Part of a small language model's weights: rotary positions.
MLP neurons of a small language model. Each row is named by its layer, matrix (gate and up: input weights; down: output weights) and neuron, and shows model dimensions 128-223. Each number is 128 + 24 x the weight over its row's rms, rounded and kept within 0 to 255. Numbers have three digits each. A neuron's up and down rows have the sign that makes its largest values positive.
A block is one neuron, or neurons of one layer that tend to fire together. After each block is what it responds to, as a language model described it from the Wikipedia text at the highest values.

L8.gate27:106114150123086119087100134101122092113107124087130101067120123128111145133164169154136118165144128127136104121142150183078091097134104187121117121133096114147143127099170116141138075119125137118105152163134135096128121140135139110122143091148074124137147130155169127145138101135138120128
L8.up27:129106117105136144134077156116110113148133125153134161139160097100110151083135095130171128142137120105170100108119130119114136097125122138120132122117129118109123171126138166191075079121110107143130104119128104083108112203124167108113138115139120141087121134122127121151102155117120112105
L8.down27:108134123150123161115121113151113082131115128138129115132101152131154139156110179138131080169174131126135141140138126149090119137135123136131095144147116134116117149124115117144132121155178150166084125134170113102135106090147159156157146110140125124132154094158164118160136167135128107107
L8.gate30:137110150160116107131114123179125111171108151129143084164144128101146116152145157114108104114128129162146134141125153131107136134163129131130133161093118124141144162206142105146126101155156160117138130143148108089128135135118091155125151140136126112087158078119138115120154110167118141131
L8.up30:195104147141117118134115135133127080124131180124163128128117158084118106151132161124095176125107126113170164131112090124110112100122147150141133126100109128142115130152148115169159158179116122142135120150170101163148114135151162114116095105144117095112168126106098157144099124160095146096
L8.down30:130128106131123160094127139135132104124157138182124154119172151102136101129177100110166082185105143139147148105133151119135149169090165123133159120148143130147103158143140153129119110129112138130127130153112119100165114155125101127144179079134133132107144112125074074119158122132152136149
L8.gate55:126094151111107170098100094142102097109106127153114099101123152127107170158127109108109139121103106119105110148117133158167117101118123121127112098120151148117161167127136089102166092141133193129107165154167116115094121160177155136148116136157093110127101123090104132146191109132129140128
L8.up55:127149114147153147094133146127133139149139127174144155144143141087110075120082138116119102090152116101142150133116122150157128150118140123132147157120146140139152137082130141145115145143132118122162111149166091129133103091129147136102081146116129112124134096145109086124142123140141141165
L8.down55:135153109096164149144172109112124110067137126141117150159145152122085097121124168137163161188102129167102149131125096085113173157157115126136147117138120137140126104172094134107102164113100094129105115128133102124177184137092148151122145096118115144119136144129173169123109118091151151074
L8.gate329:160139137131100121158143115142097110111114113136101136127090122098097095088138153128078117129112121136103108127127118083088136190112142133123139120107133127139145169123119121129118126094118103135125149103111140122124108157143149088161113136128140170153125117130152114142097127156186139104
L8.up329:127087125174103140130136129140134119146167174091148115116119078134063143111122137145135114166136130128125119117125136110130082166104136147103141128098131053140149099097205142120085106118108084168120149121107118149130147180158117118069142143130142151150100106151158119147116157130114115104
L8.down329:158167097098142118146153162130143141114103090152119166110136178122127133158086141153146117132135130099114135167127127154177143094179116152121098150146139137139063123122102109083136123121169109123126147114132140139114103105105130170135163103115143095110136106136139133085124127111159103116
Description: Fires on the final token of a year or day number in date phrases like In 2014, or On August 16, and on office titles like mayor.

L7.gate370:120123126123167139079115094135133120097106136130150128154155078130116148113125136086137121094148123120156144169152162120142136150109169126142146109064125126140152140163144149090086092111095132130124090113158136135104186146157150130158092146155098156133119115111134149118092092127145126125
L7.up370:101136128150133128134111106159068113150143166166141134144122130121122108156127113091152129132117136180163129107116131124083112093106127115097113093124150117080119130148062141170128118131155163131126145124136120096159135126111103130142129055131119118146128110112114133128145113130115096142
L7.down370:155091165101105158164171122139082115104146133119122165133125143053139120136125136129126106132141144121156093118083121119137145132101115148098101100167174118106124094141096120170071131144191138116120129148121110105133072164110145095134038142136151126121126143155144131115182131104134104114
Description: Tokens partway through a date before the year, such as the comma after "On August 21", the month in "In August" or "18 December", and day or century digits.

L5.gate40:137118127132112128158126126119146116126159108175149114109130135135092139135121104059135117147097127126159123143130142167121104185160139120112175144131158139096086130102107168147138106081123133130083099111148135117100120113113154148091085121101125103119133151109111145127163146127145057131
L5.up40:143135105151147137118160112141120135134112109093141101138084178158128135130106152140119140121116148130094143100097083085140117107107112113100168115161148105138124089100179111135156143106167075175132147144113123110157149133116136136152142083138132104151145090159110120145100110143085146096
L5.down40:131134135107115113148109123146136111121107149139148150129131141135088137134103112131147088119151107159163108118163189117088122092148152142155185106144143127111185102128099124128118134143127147103141115067156142114151147134128152140140110103143137171106124173136121164151138103157121121150
L5.gate140:095138161110079133116098143132132143163130133137135149101124155160117119135097156109090098177093125081107159116123132120153110137163136106125182165132138140114119119085131154142129122119146131128095140079089118109133104146121180125127139117137127127161099159114127104160176112115121103121
L5.up140:127154152097142148139126137138164107146151147079154145162148166159160157135135165160150174113140140142146121099129129157111166111125132122129106126148124154118106148152159182106108116168093176104127136106137122090117140142155131134158142127109133121129110100165150118153141136139147147119
L5.down140:085132135100143110132116085130153126175087091117139136129132130140154089141150157138082135084123155101112136121127151144156089120150144121090118141125133149138101100114119112119145156157106128159149115098163112116115163176115162131135099104146116148124132166117136097139084115179135117115
L5.gate284:141134117087133131163102116087140147082176131108145111120135189140136124145133157137098141154113134137130100120140123124119123104121135110121101113106163119125106095109172099098130120125123170098161142124157149098094121097159143160144137126131161115164108131152147117118134097140137157148
L5.up284:111076079139142174137095119143116161102144095117134130159109169105151086143152098078134143105127141135129133128138149149121083126152138104123127128138142096096157098130149104136130124149124132114168134088158129135101148114133120162107143133127112129100160115102107085101148087107167140156
L5.down284:119165104100082135092127151119143113117140173130116157138150179135068107156145156123132098105128129104108176098130131108135094149105139124174158104127142130133082139121139121167133098114163168136141087141101132128146145119096131144118083110128123092169122108121132161120113138148073093114
L5.gate480:147156152137089150160162120137120125102179135143138134145134124151133102091164171154136115174124114148120115128117135156138146080115160151097155088129160099121122088140115126183124124114151141120145165081136130108125144140114126106086089143095123095144113155137148071169114132109139116114
L5.up480:091145092132130103133158153140137122143137118102181146147099116094148171172111116082073126142131117155104144121133129177129111112126130098156110161117105133125089151150157132139132084118142144127150151118145121122102132144101135135146142127131188101148122114092164139110155063129123130166
L5.down480:076120132108162148110145172102142145092089122142105148142132132166142105126106127138120136134132147129082129176124147108122094176156136162143137116097132148111091102125159113118094115096168136149162139121174147132113127127130175122135110118134145109162146123142129127108100134142145141133
Description: The period after short abbreviations, mainly St in place names (St. Louis, St. Catharines), also after initials (J., T.); sometimes name word pieces.

L5.gate16:103102133102118125134149134108116111102196103106152099063117101148097133181097134122111121121164178128118109138125128158133113099166119130110129151125127124088142152128128111104134141135109116097136140129142103120156160172144129140115102106123122148136098141186147117156141137108110154130
L5.up16:133084129166164152083138130135150150139137134149188151121123108101147139143135055097143141142128140103124142180167119128135133086144105101064142163108093117167102134141155137106097082125136165111095118130151122135166149115147153140109180115168098155065112140137097138141112139122123132109
L5.down16:111100090129123140101100124149118116127119157104167123107108128073130159169125146123117147118142127148170079142126120190175114157108125112158102134137120135122140145139132127143142131132144136158155139137105143136136119135119103114161097127127149107141171086138162159179180126106139082157
L5.gate133:149091135127139146178119123172098101094132138138097152120085128200142154096146137148156128122149113127130123088123136118139132146114169169115115142129142095123132172149093154125110145104130167124075141163134127098146082147149122101147107106153118120060134135141135066140154122147150109105
L5.up133:134119115101131120102131129092132119133109107148141111108146138111123161140123132154167137117066111130136140105141126117108140088144118155134107115097083143120104156104143189176150148098130110161156155140117108108125167140153067138114130111138137131144145123153177139086133129085130146099
L5.down133:123124172142122154098134142100125106135120175122145140091136117137160128105126127166134129115089126153130134118108120121106113128102107124113147128143096116117140157101123131133062127147132109134124124149116126123094089127151150106087114121098115075101106127145096106085133136128080132125
L5.gate327:114132146127127147123157159160114204093181100116141131131158112170122149152073109119120147113123109130094164101117105120134122101104128124117101160095129141108173153080164180129121114177117120148128118145181126101164127145114126149120152115126120142125131157137140131109127125115117173089
L5.up327:129129140161167144155120129132115135131104077110153125094169102122145128108148112151136162138137138114159085133163072130105125090093151119111123125116128153143145143130106092100152123105179148121087094128115132171140132119120063080075109116171123183119161140144184110147110137132082113141
L5.down327:105097126109152190134154176139123146151118103153151108162079125124143114118143097118107117148139105151124141141158077087124092116095151144119094184103096127083090103128153112128087087134130127106134157167111159073107115103176131142108136181158181160130146154114097124129133156089183098112
L5.gate471:141105147158137081132111142141159097122134143121140110187096087106131116138160154100140150115137135150141114146142142146112123119144130158124110143126133124115161159106109082117125112113146159156115065123104128151137097107165068110122124109051148119064164063121118087110109092139119139117
L5.up471:111104093153169087115161131126095152131163135131107117096135138137123089152115133126132149124115113157103164140132152123146139135176112145104130128114148139140143157097134134101133091145100161107141117155114131112147122139193104098084158098118105167106141111156138139132132158126157096133
L5.down471:149166134136102160136144114132079122115157155135121149159117104097116143171141168111114135139074156178120129112130117091146163146122129125155096130142139138154107150131118113133133141165188140127137126181111168122146108132110144148163172128133123146115154129151098108119127115099134124141
Description: Month names and years right after "in" or "on" in dates (In June 2011, on July 3), plus commas ending introductory phrases.

L7.gate339:131162126179155112153118117113132121169173143148151053084102175158136129161168135104135161139151143129134115097126120120078114093119125105156139101139149145105126130090110147144158160126110152125093100131125125113138130105152052105111154144124168061104106124112136158160114129182109128113
L7.up339:158160134157164098115162126117132135104130119175150098128111117122127128147114159131132125138129128126132084103119174119112100104156165123103140109169124091142112086112133156187179094175095138108167131167123162136118121137122131116116085139143145124148129115155144152146148133128133119123
L7.down339:139203157145102103163148116135098170141127122166127158146096109160077180103146135152151092133120165128146133131115168147133157151142118128165105095160133146092091179132140110120109099103177118164134136143159114089188100119132146156101121145103124105141101151080135121156139146145118135096
Description: Punctuation right after a short capital-letter abbreviation or initial, such as the period in V. Gopalakrishnan, No., Mr., L.A., or the hyphen in L-39 and B-2925, often in tables or lists.

L8.gate5:159150118107150175165119113095123131136123123113146132157092121159159111086162091164099117146111109119096134136103159170123123123106134107089136139162137121126131103105122140143166131129132163140143144102109140099127157133134140068125174168160138100121159085124124079078108129140144114129
L8.up5:108129102125149119129166094123131118111125141119111130160138126091148147160161159126114123126115131124103119134104162142140141105088169083117116149086106172138041110115121158105164117110127156102098114086146139108143101134097145108152138144150149101127162149179108158128128152142094147121
L8.down5:141139128113101140166131162133140138125142072109148116146130152101129109136122133127125139117119138131132152097129193114112123120113119099156153086173139116114163105121102129117130099119147110089154119100175131146102151130101185131130067088091133131116140167106105104103106107120066129179
L8.gate193:143111152180167139085127126118148098159112127134126115143151147121137098094147118136115122137112154090148128075145117120150122130115119151142125130116139127144117095142125109147103106144173117145117093135121143136127135132129098096111117136154111099141105153120145152137074116145164153073
L8.up193:143172107111104094144129115148149088136136138101123103193107141147137116131131132121184116121119115123126152109125115130151106142148130145088130108089127171125140110126132136130133154109101151166129115106153128086105164101123119166118097112115143112102138127156137083135099130159104127105
L8.down193:170131151107176128180109167132086137139103104155155118187148143123125112152136117103106136191110125169122138123123162100127136172136145131109123087126126188138143133100136124105134137122176136099107134143110067105104112134131117130157117137142105157169114156114134135125074106157144123156
L8.gate206:135159130103120148111112127136128123163141123156137106099132113129127120195099144130157152123145161120149148112145133164114149114092119138131131088081155131133130146144134113092139119144109130162168077141097170109115153125147146092081125089093145135150138180106098111112107133108126175114
L8.up206:123074118123165123120131139096130124141166183139143108127091127127132121179095115133150140079130126110135139116151173158105166120108126143096139130096107141151135178120121093156103139148153124114160106140129116097123166115139132096100096111123143123147174105053114173148144105148145127105
L8.down206:174125124113133116120114068109137150151169120143080068147099135152133108126113125136139131114148131136132111170134137113121151102123139136127127099111140113136128146133102127117118186154120106140118104141107166132085161139119127108093118096119141116136125188119121140099129151154138162130
L8.gate326:138162129128146137132182085121150129146120101104126127163123123149133144108117125106131143134066141169111153113102147146134130135114109160106155170139135100139123082158153165156157136131176191139142123130134124101103152105113147140118124098106148123146137143144125112152153096183089121073
L8.up326:109115125131173154127169108125123144161100111123068096163097131105115119154147150114112124139117097175114145135116153111111125163096133153111160118122122111077179095106126118168116134146165123111108108136155096162123187141159120135187114141131128106135134168084134071150127096200126143102
L8.down326:107104176138113130121147172130172139137134164162146122122107136094085114149159133172095079097128111079146111132119167128123091110096160127131129091103150144100147115186134114082087132126181137132127119151113158085167122131100127197160115141108115127102131155138147166127161143171131131125
Description: Periods closing abbreviations mid-phrase, as in Ph.D., vol. 1, Lam. var., St. Augustine, Brig. Gen., C.F.R.; weaker on mid-word fragments of split words.